config.toml
num_hidden_layers = 14
hidden_size = 256
num_attention_heads = 2
num_key_value_heads = 1
head_dim = 128
intermediate_size = 704
vocab_size = 4096
hidden_act = "swiglu"
norm = "rmsnorm"
norm_place = "pre"
norm_eps = 1e-05
positions = "rope"
rope_theta = 24800.0
rope_fraction = 0.75
qk_norm = true
attn_scale = 0.0884
bias = "none"
tie_word_embeddings = true
parallel_block = false
init = "normal"
init_std_qkv = 0.0243
init_std_o = 0.0
init_std_up = 0.0243
init_std_down = 0.0
optimizer = "adamw"
learning_rate = 0.00152
lr_mult_o = 0.849
beta1 = 0.9
beta2 = 0.95
lr_head = 0.00646
max_grad_norm = 1.0
warmup_steps = 382
schedule = "wsd"
decay_fraction = 0.76
decay_shape = "sqrt"
final_lr_fraction = 0.0
batch_tokens = 32768
max_seq_len = 1024
doc_mask = true
train_tokens = 284500000
max_steps = 8683
dataset = "wikipedia_en"
MLP neurons of a small language model. Each row is named by its layer, matrix (gate and up: input weights) and neuron, and shows model dimensions 0-95. Each number is 500 + 25 x the weight over its row's rms, rounded and kept within 0 to 999. Numbers have three digits each. A neuron's up and down rows have the sign that makes its largest values positive.
A block is one neuron, or neurons of one layer that tend to fire together. After each block is what it responds to, as a language model described it from the Wikipedia text at the highest values.

L2.gate53:515496507480477508509510538437530474480543492513447509524521493496462502493488531520512512512513546498540540506484417503494517461501503484484505480499495529558453498482523464558506537489460511531468489476509488483447494520495512479488518519473496500542528555482526474493512467510506515512
L2.up53:503495505493527503455503457525499496530512506494530538500505548490514471527518512538501566477505503466495521517484500531517448518538516519462534473485458513463483521488526535530539487498565487466471512541500502496557503519504488518417535517521522538524485550500493542509503492502505499505
L2.gate194:462549493527469500490502519486493509464491448459484500480509518501490503469523490529530475465500493465520477499501500485490470502538522474471496515485495488500443463529544522501478505483503480525483529513467521535534468509487501494507483503498488545444499466484531496496510458506515483494
L2.up194:540457538470481468496526532491469502486502493523545473508501499518496546483488484545510491577503521513478503497527490464488511518505504496463478474489502500505500521553506518522514499527489527538548500484474483505455489490507494483518508513518492485510502490468511491479504507518509433509
L2.gate218:510501499495465466478502501521487518454517444529499509501475471492483490527455524495496580535500507505510498476463475516461569477539535504467494520554498446523474527518500503487508526485509500533527533451456517499523503542509490521514552507502524493500512519504512490472491548542499514479
L2.up218:495460484511523483475525444516514490489513502527540519512525523454509476471540500493531499525526516460441511493430510534482463497498508524480476526496533540530479533486518482506481537524515521508486481490497563518514491516493526472497514447455512519488531463446493506567490506468501481493
L2.gate227:510533471491486513523512494465483491515492509473489488481505526517511485462548503505508457497510494511487517498486554490509514510565506548488513513531506478483543532553569510538530501530518496514466481525475477524489512512497511537509502498505467481480496502503497496488468470479546477493
L2.up227:488487468507503508512533463446514506533442514502498499483524489518505503516529483497488478481531500468495482516497562466470526490462518547483483480495506469481509503474538499550472509513512515488498493546501537476490542512499460491511458486481476500495463492507453482511468527510505496489
L2.gate523:469533501468509490481512477511463494455539463499489526499519525538483488518458496463478533489441484486526522503493502508486567486504500475518570486505471517477501495514474509593542533417501488441502481493518503484530532508471468504519487468460491507529480512494577491498489509482511505499
L2.up523:492512490522496493517465505514521517464533504514471502502523454483511521511487519532485555488520475530495520547520443527513538529503485506479514510501536511511493478511533457488500508495493449491561528512477526486517553511501463488534541478485515540489500479484494497477462487509517496520
L2.gate555:485502523513539469532506520501459484512494505492497493482520518530491495499489480463519504515452501540475501483551523470455497461489487492523479495535542532479493510489536525495514469485505481459481511469458489456498495514490515546507530497507530488480497488472441474463466492498499510505
L2.up555:494485467486462489498508514532506512448534495462510508522509478506483446472548498508518530476486527582510521560523536487489524531451514512513500479511486500519517538494495505516509519495504494548507496476532494510542467505477532511537501507503485478508492476497509449530500497508482477507
L2.gate589:538496518504496511461493551491490530507527515531541458521538482494450473489513485528540524475516504478484523489515471527503491469529545495499489518530483537510523499556496506530516501510519495495468497501476506499458520493489465555507468517501500478475507474496503519512474531519473517486
L2.up589:485536515486533464517504534507547503511499466515451537498488480523501465490483489538482479481530467505495493488519530497485501521452499513509521482532458534504500498472483477517541524478509488484491489534474522502480473530485503489488525474482501498499559548459501483520452523524442511524
L2.gate602:541537453504509506507501503510458462498464551464538485503472498468477507480519476521506495505499495487476496517544531488437537468508538469517533485538531485483490497511503459524507506499501486498494524482466505455496508503453511511478518459495535514509510503522537530514506484492503508485
L2.up602:497534478477509456517519426483491530507524501504513457509515514473542477515532471480467456488492512530520497521502483455487486505491483451492534469520510525537555536526483542484537474481523494504504529503473440479480489514488495541518505473493476452512477487503468443542461471557523501500
Responds to: Mid-word fragment pieces

L2.gate113:514499470482534506490489492464553514537493472491457480509484508476433478478530509523545516465551492484439506489496439564472508492516542475511449533511528524464495499534513467476535469511495501462491516468503536472510518523500513545536498542490503517527481512455523500556522531493500509491
L2.up113:502544528539511489516492497524471472511471492498548512499563456521521493515492459515461537489513509461483485477516488518468503469504484534519531487519459457550540457506535442493532466464500502497479532494494497483543536540494484496548524455495475494500468500470501493509492572512517509507
L2.gate225:463550498490476502515534500514492488536493505497518471473533487517499451476464564512480551526492470513519502486471539479496484485479479503499512486514503451478496485484513530479486507458514484488517500474472491496470495471466542514538507469482520496522513465517488480508501531508523465498
L2.up225:507526505514560493532514541498467484538508487518529504479508474465466496474498521475484497500452460518489495534499470503511455480484492500506466482489551495540502504508471516464503502487522462523520557533480495495490521535493477471506505490535453514471466501502512478518503518536479493502
L2.gate321:539511495544536504472500505505541535507523489460531530524495484536494480502514538495485496467492478489496508473533511497511520466512520517529497518456491519507496477514471472487472486510479562479493478488549508442491526534498509524468497504477536518492538533497492537462503507531573491468
L2.up321:513496491509512524491505541497524491560481535531492512507491485490477521503478513540475519490525511471517514513476550463470506478485526458536539480510489474495525571489512516549490481502460490472526474482508482509463494467483485514487480533534488532474504532481455493466511525534488501545
L2.gate328:551506545479483482491538445509532440435480510493485511483471458511510472516513482502529523517512470546528512512547519518531480517514501510493490525471502458518478503503525500536479498492512507475476459509572505490515507485498500492457484525509457459497530467517486449512528498523467506541
L2.up328:501521520548491490493549528483499491519487502455492503470486487512477488526508516476479512525491489503477525478504554496522510488469500501501504483492508512482507487508467539512472560497528547446483530482511511512517472497483503468505515515508520447471519479511506496476480479508478533482
L2.gate404:523533458519442492451501523479459499529520476562525500494501459481520512478532497512478498485489446489502511506517512539499495492493509505503534454548510483482474510492502546478522572499522515549532507521492487511491481522489506529530454506513466470439514459483486466567486515488483450497
L2.up404:539520542510501484473481530510500497467482483498506507456544523488468478474486483489475524499501465566497496506497487500503476522493524518522463541498530500507496483496501475489481472483521519532459469484492521486478482524476474520493501462495496506481462507487496474510477454463502512506
L2.gate484:544511534470515492477449518507507458497522417455519477535498470489531512526505505530489508496536481477550490516503519483503526493502512505504482470484496488540508535507514516504487505526539546520533576528479534470473498520476471539509508508508500500496542511498505475487511451507484505509
L2.up484:501500497535477486472505495507506483512520498509541551496483476545482475491500560467502541498517498473487516541454465509542491498524521464486466499502496498525423509554526517480477539499477465482516509504523528486487519517498501498452484524492532483470467519473499499496474529506497503439
L2.gate636:464539501482487492520517494517505517515515473483505544440501479499465495511447498494497482504556542513508436497487520495494489506507521499495446537484484486487479510497507503474545469456560505484512481484485495553508488489505463549477469512478520478481479439503514518491517520486491539484
L2.up636:473524484523540518516487492497528474482522474471475492491500515524471513492489461519512485537506488560531490488482525479514482540492502477527530494455487506525506460543467500477517478483498498540511531539489490508497536530530469500467529526482460437472514524505482533538509448498488463544
L2.gate647:513490501535544516496484489494527467477488463506517484481483466507457523487520527515496541535495516476516522475439520517513488472525512516536441496544542471474457493517466451483460535472442529495469507498458490472507533475440460512478505460466455497477509488518513502489489483535499534506
L2.up647:537524524505516490510494508496523516484483491515489460525507485526513517518529504445531497476518475510533481504476491477542463444475496534490501487492563500497487502532496475484480464524477525497514536534497504509482493520511504514479472561461491497497502507459495509479513485514493499502
Responds to: Verb-completing word pieces

L3.gate5:551548534518518457481485503516459503500466533458492529473496522464486515517537513490519538518500487536455508524555514501446460516541527466501495532494505502458514515502547496501501495563498462473506530521526490529491500476506478531530497433525485504550487497500472486536545509481537481495
L3.up5:510549542480516468498499478536538490506484551537476511479545536472493513493475539495495553552508502469479476525463514488485463540503464502522473490473500508516505508523521531489497505505509539505491437487513537566503497478483502509482532507512513498504440537501490505511508525523494460528
L3.gate263:486515498486505483517538515506499525479535499509506439507529483499513468477492468516536544458449503505492524490505551494502513494504526461446480502520478493490494494501474549556533485527467470522560478455470481509465548463498466473460474500511481486487502539463539485518449505471538522475
L3.up263:504501492506529480508483511522485504528505437490490508509541511526556479516496498481459501537495487489528527460482457488532472521457515479498514485559499499487477521474510503491494562450505533504515513486469522525471552464518509484438509500513478484467486480488549532515524544542484504439
L3.gate568:474512524484513421451507471462508515505484479533532500518486493480469506517525498530515519513516494480497480518546497528515513517509515511480544502520561533456523499465502450497485516513495541482505497492511498475438521466478519562518462541477483494474514525514527487492505468479500477539
L3.up568:482499499477500505497507523499460538485468474565545490499504510501484503470526541526502499517513473491507488510516531504517491539492491481473547517555474493506492530446507477500480467498458441471473484511527491484470508475485487494489485518461488557476514537497519440501545469520510494525
L3.gate641:533564535464502437484479455506472467497521463498519535507484511477496531490523492505539524505484480541528530516468494504507459491557520480458531516486502466496482550518493530528525512487490491468479472475496500538480470479506539506478506495500493498516516478518518486482523473529488517504
L3.up641:446476525483499515453482522485533524471508496462471468525509538467556503458478500478514501460508522453480552505527574494483516510473494479483522469537499484507480532515501490527486466471526517503502520500524527462470506500492528506472547465476508554522533544471531469542556542538498501454
Responds to: Word-piece fragments

L7.gate74:517521503524520490499495493514467468567468501513506467516461480511484454467502494510570509510482480481501537477455513502517475485509511504522486517491462534424422533497504512507490482480490501517487485508514523502482500484489515522501479501483505503472499507502518465506486448500498487517
L7.up74:566508512505498516469496533526500500485462483494506477507468495464456490556530561463491502516517507462485491505481565510503489538524442523488499523445510494503458522519519511469522506493526543525534528498479477528474480458513483515502474458482476566497547533475523495515547491527490465507
L7.gate99:491499472506528468480482484475502491522454542500447496491480519536469515482495491498477504488555489481518510518493474488489448494527516482526486497474484485487491517526509517525495520443476518494462488524538516501486485520502465522482523482458489471500528498551544539487472497490527504488
L7.up99:529545513521486490492530567506436480484477486522490486515525477553517487518527510538507489493473536520487507527476520524461504513487503480482524501505523497492521529502510488529513500526471447484484510472520508519495529509511487505491509513476534529527492468483452498556471480564505550473
Responds to: Mid-word "m" in cosm-

L7.gate289:522507490497486454484508452468493511521543528506506502481523496495517482506536523467519468507526481543508519489501487502525518472476537524501551457508487507501492474511497488511495497524504470517519514513514526498445523484524445546494484539502512478461485513473478535521445502530465522530
L7.up289:536535465462503513499526521472485467496528479497523527485454525493480458480505500523510534510501485531513513510493500466535527481525513509512497488491487506508551507525515546475515534462502514499473523495542515528487489532483487521494562493509543572472537519482535520489490433522519465492
L7.gate379:521526471482528471467497518441548487468492476487519505504479506475452473497479497510491501509495474543513529487478503522504480490493510511490541501495503540512526472535517480518509498507481489471495532504479510500473475536505471504520537531487491503410502534506502452514487500484521454536
L7.up379:512561452538533472485510512507499486520447498510536536499478534536496505512488511517478497491484513532486498499500422504475496522473513526482495510466527485565503470508525499513446483541496493500530524528516489501506546513530461523505527543485509521474507492460522478541471453493492486508
Responds to: Verb after "to"

L3.gate56:517477494496491496541490489486502503532512494458520517471494508505511432517481497474517500534491498462515466526501500481497510484469468493465489490505487532510498493492531521496484446529491526495491529463490526478510454476453479464508513484501507526477521457485474554477509505475520498460
L3.up56:513511525495536492516516472501482482484484511512515534502515507496503485501439514492474557444523483500468526494516498537504504488511517521502481464489533463517519534531451510509465508528499503529464470490501518494528512532492504517445532541461500473536508498515469471495516516493483484517
L3.gate150:496510508487464503459507473510518511513526487506494519526500500544493504518490489444488494500520491479557557480518547501523480499503534484531468492500513561492487501470561517509526495469504543507470514499525503522514530478459482522486506504462518526507509545510526534512497560501466513492
L3.up150:526500469506477495464481507481531486524503486469488500460512524471473430465504491480521527489481503496506513475526496487474503480517510521499498516480505494477516517483531440492466471486493480472480527479481547546472485478470480528460466510457539493483489514492508503497526500496546514481
L3.gate215:484435486518520465474483500492528488500531487501495528486532496534456452471454494514510492515537484507445517519479528505503500532512510510505508520491496500465505513456508470461480487530442495500522481536514499523471525468487495493462463523516519507466502496513521479519472509469503484494
L3.up215:524466537506478502481512538529493466487527502552525507546458471471486502501533524498512502440504450525499519503492502517517521468473555523439510451482479500546464491538493533507529486482505483484510465529520548469529443495509532489497497492469540502503533462486498515509514501513457503483
L3.gate366:544507501531502474498460487521517476467517514484521487492542490500526494519484504467489544500502489529488484522515514500497510479512521517457478496529490468531513526511467495531492494486456511532511511498482526469500503525473533461483479511503507515473504478495501552475483489541501456455
L3.up366:512483425449477498533517530478518467530502490516505525549479504527487523491539511473494490481519484517491502555495532528505519487504507533514504488475461493516514487488484511495542458487519519494496503526480515547468489540450503521487507471480526543479490515498501545544507533469471484507
Responds to: Preposition after participation verbs

L2.gate79:541530564524498486515494500432437472534569512478456542514495526519514513506507487477489487467502484474518514517491506517489482481504522526485526548494514464555542507498504481488477509489457539515507513533527508548525496521477540503537509495502487488446496500471507506489517485505496472509
L2.up79:534486443484495499515520503499486534467471463447512461506494524549531522492557469495469471484478517471494501484502511552482511507491525494531531521508523490499492489475511455528503552501454578475524561459492530472508486509463518511466497498545481493496460472531532474509549480503457504486
L2.gate117:479556474489521529519487571517478508484502470480509482503488507535537462458515498500521534524516520460508554495458496541459494493522520510502458514526452534494554512497495482530497539501475512453508497498492528491500518500493472498535487499523495507497462522504508484489523447473493491459
L2.up117:472487470527490483532472536524509499498521490516539504468501515497495496461509460496501530504463513452510516460444526502464494503474501537471504518478516539490503479507531505550506471506497526492509528491506509474505519481516483499484522503471505500470496481485538472562541483502462508475
L2.gate128:511523539478468464511504494463485503471460526499500488509531478468509493486518544498458550527475445539484466550532516500484540504515505521494529466519497505558487551477511465509491549497530513494510515534458491536514495457487540514493524458535545502484502520507551508508511481509501513523
L2.up128:531533510498530503531524530497468483489499485503490482502507468490432525450442509498511469475486466469524487446508560490463520485487500500496515540493531552474477473526453462499488534529488513498497478501505470490491513509496478503510515468506491522487441515479517513497535508482536514486
L2.gate141:520517510519523504501514551513491462505503486517525487477502530517515480488551551521505479549492498524538506463523517488518482548447516462492472484535492508504516505515469517503500508520499514472517512486547551511495496472525509471523497507526496501503497442491482482476495475490499553538
L2.up141:494457509487506518460508487520466457493427506474486480503550519460549515443477505476537546536506512472512504488525503513491470486520521465455519494539514514494500485517508509501470529472519501501515512517470507510502519530510556504512522466518487467556515504516498501536528456504508516547
L2.gate255:541488464460442442532492500474490475505486511462492538524491500497468490491467520483457490467460498504509476487482525554483497509538509486530546463516492532493515525478507502524485537530469531458474456510524487527504513512476504515482487454502507511504495462500500495468486495506470508526
L2.up255:497480531537499508512492506481513491442516477492535511519530480475541533483506461483495524482478521457544487481522483507487472507501525497477493492448545442515527536501509503474532486544487523506539505482512487516487507520486517514529546479495544533528503480509492520479528518496501500481
L2.gate283:508472522531458489499507508537446542500524530523492525475480495478496459483518482507508532466495477503473502503493506536519505505539522497548469487454485471490497480475525477447489468479541473464520461467509503504494483482510521518526496516479500531476478517505539496482513464493493524539
L2.up283:478504525514494469474516549502513484489468456480524480530510543496493529488464501503483491481515569454506491488517542501507463497490535481508413478508503524523509522503477512504530533469481496547496535476506495508490478533512505488499504496489541494475477514513485515517493460539515511522
L2.gate302:522541518534499489471495529480460481479529514488538482510476511512505512501500486510488504501445446478510504515481494502505484468542511491455552457521490522508479493508476497541501528528492540522548549496510492521486511440502500478481504456476518496505447475527517513511476499492476528494
L2.up302:525511472504473488474505524470503495483494501498518496501490467530524535506503516540493536520533509498502520547524496486478528439503544467490522465507537476478490515512504505533500556469524492527522499458508474519504480493482512479483486489472446511481439495495479461511485509499503462474
L2.gate432:502523499460512443508502533520502548513504490497486493524536491536546474508454511496502499496508485475512513498494512522476492498476500502478470474509518529466541524469498489499526516529501517503493463456497529487500476504504509523534485465512485474496487484524481460531499481523508466510
L2.up432:505571470512489462536462472512465488518526507520504515499507522466533527523493504466571486492459491478504496479497476480464496498564516466487526485507486496541520492470489521477517480524546512474530540482504487502477498522490522502464495476526454531536489510511495467487514486473463529493
Responds to: Word-continuation fragments

L3.gate7:470514499514467500497484488518489535479506533511489495450485514496481502463509496520462490504468481464477517513511500471472532497521519521555520491475448483474523561513479504507513512502483501492549476490501470552469482509482510507503498483495485486513455499487509519545468497537485495503
L3.up7:557532501489466498495476514481460504511484497507495475470516520488486483463549519491475482459490505494519504513488489496493493477499504499507482534503509439534492486486511527480517553485522487460485483519536495459510524501505531503498514519481504522468551525450529504520462472477471520479
L3.gate297:491492470505449502439467516525498509512518529474498481498490517495474468483551522523508467468526475509466506498463501529459510488479465521493527492523489466487516504497499533488511549519517502502504528470505495494462492483513517475513527514494516463494512524526523484480528485513504519511
L3.up297:462516466517476504500558533468508471524507508456536501514497500509464520474521478566508495462482496445518461507499501517470517474484500479470523521496459509487492513476540522517516492465516487523507520516551514491501464465540493532490492509537497482511502485503507487503502455495499458491
L3.gate485:454487526493525492493511493504501496502532499473515501506462493502477519515444490532468547515512495484537446450508501465470496489520510499494477507493554509546514501525547480545489538497487491449508516500522473508516514468520533472521534550509475519452493494521470531483516487478529455471
L3.up485:480516491495506521475561479446477507475491480542483479499523497501541516498480501516541488493497510482528494461467514533496505499509465447472470531502549501506540467490528529509540536488500512535502472453502514474548517482522519492478494523512450456488467424491498515501507490484481466480
L3.gate545:489520484504487495488478514478486515512492551486494510498466438495509469471484522486476522504509512482522540498513481510539515507527487526511555514496531516514482505500500453524499442501532490513472496489544513545513595502499484513539503513453479448498490492453509468427540481511504475490
L3.up545:465513470471475518450473485496487518511501507481544489513477497512489512482480509520518542495529484537518455516490482530463499479508521539492505458492506481509502548481494497480481475489498476539524511494524488520536544494487516509501518492501471443536459480495530513509486531437454479463
Responds to: Mid-word consonants and conjunctions

L7.gate335:505502491496500483523510472473517470524448517453504477475482496558532521491517472469501505514475503513507513515468487535465483500518510519535486515521470512470515440508471476528544474467500514493499550507493499545517506515487528541510511469523528478485510538503487500502481543522485495492
L7.up335:488480499522509502473534477491473487523489497490492501507509451459483461498543486503512485497514533530520504440526490509489515472513491488502494442495504487537515470489453499537529531538511486533528535516453589466531521514512520497494524492509494516515464523512467537465500485506472556539
L7.gate613:507492515534504482477498468484490477506445534477507538469469452499540497491455498490500495520497514523536489483446469512481473487545532525551508504454510505463502462566491535586490455505498537505499517493520501503507495519481512522532512517486523469455516526479483484499493515516485506492
L7.up613:510511493491457487545525465504456504481495490508479536498516490495463466548491459505481501508515503508483512490496495506505488442489536474481498535554487499496519492540482474529501502527466501487525509491498563477548518482480523501532544495513498527501477462531466495473515520487493520486
Responds to: Opening word of fixed phrases

L7.gate270:527495482485493505483507475489480466527493528509530487463466482489504458481490479460450499493515463531498516551489506526519551476544488456490497506493492535457491502474502500516497501493518481499510478533488475527481489459519515543501494504463495514491475551492515522511512547513538481505
L7.up270:475530479506506505499484484463498517499541487542520481481490497489494467570459514492485541486513478487511496496487521503497483601546462499502488534526506497479445499537516459503518513489441508496507482493460531481511537499503518530526536503546513528530494570500512484469508488557488518473
L7.gate629:507555474496505506513479509463495506479506506503527501474506488517514471497503488506473493527492514506455524466487482521463546487516485523517516510496484505474476497525494468553500533535497480527484487481564535498483470519534469554463513505509515466483497498498482527504499489503473541493
L7.up629:491498512511458525503485496501507478490514503504518490536515504521537521478462510454511470497539522506499500522487484516520486512528498481520512468528485490538493508524460497464497492472487472528499507508507493548513472483493503484484489519522523487510520511472488549511455510560528484501
Responds to: Early word-piece fragments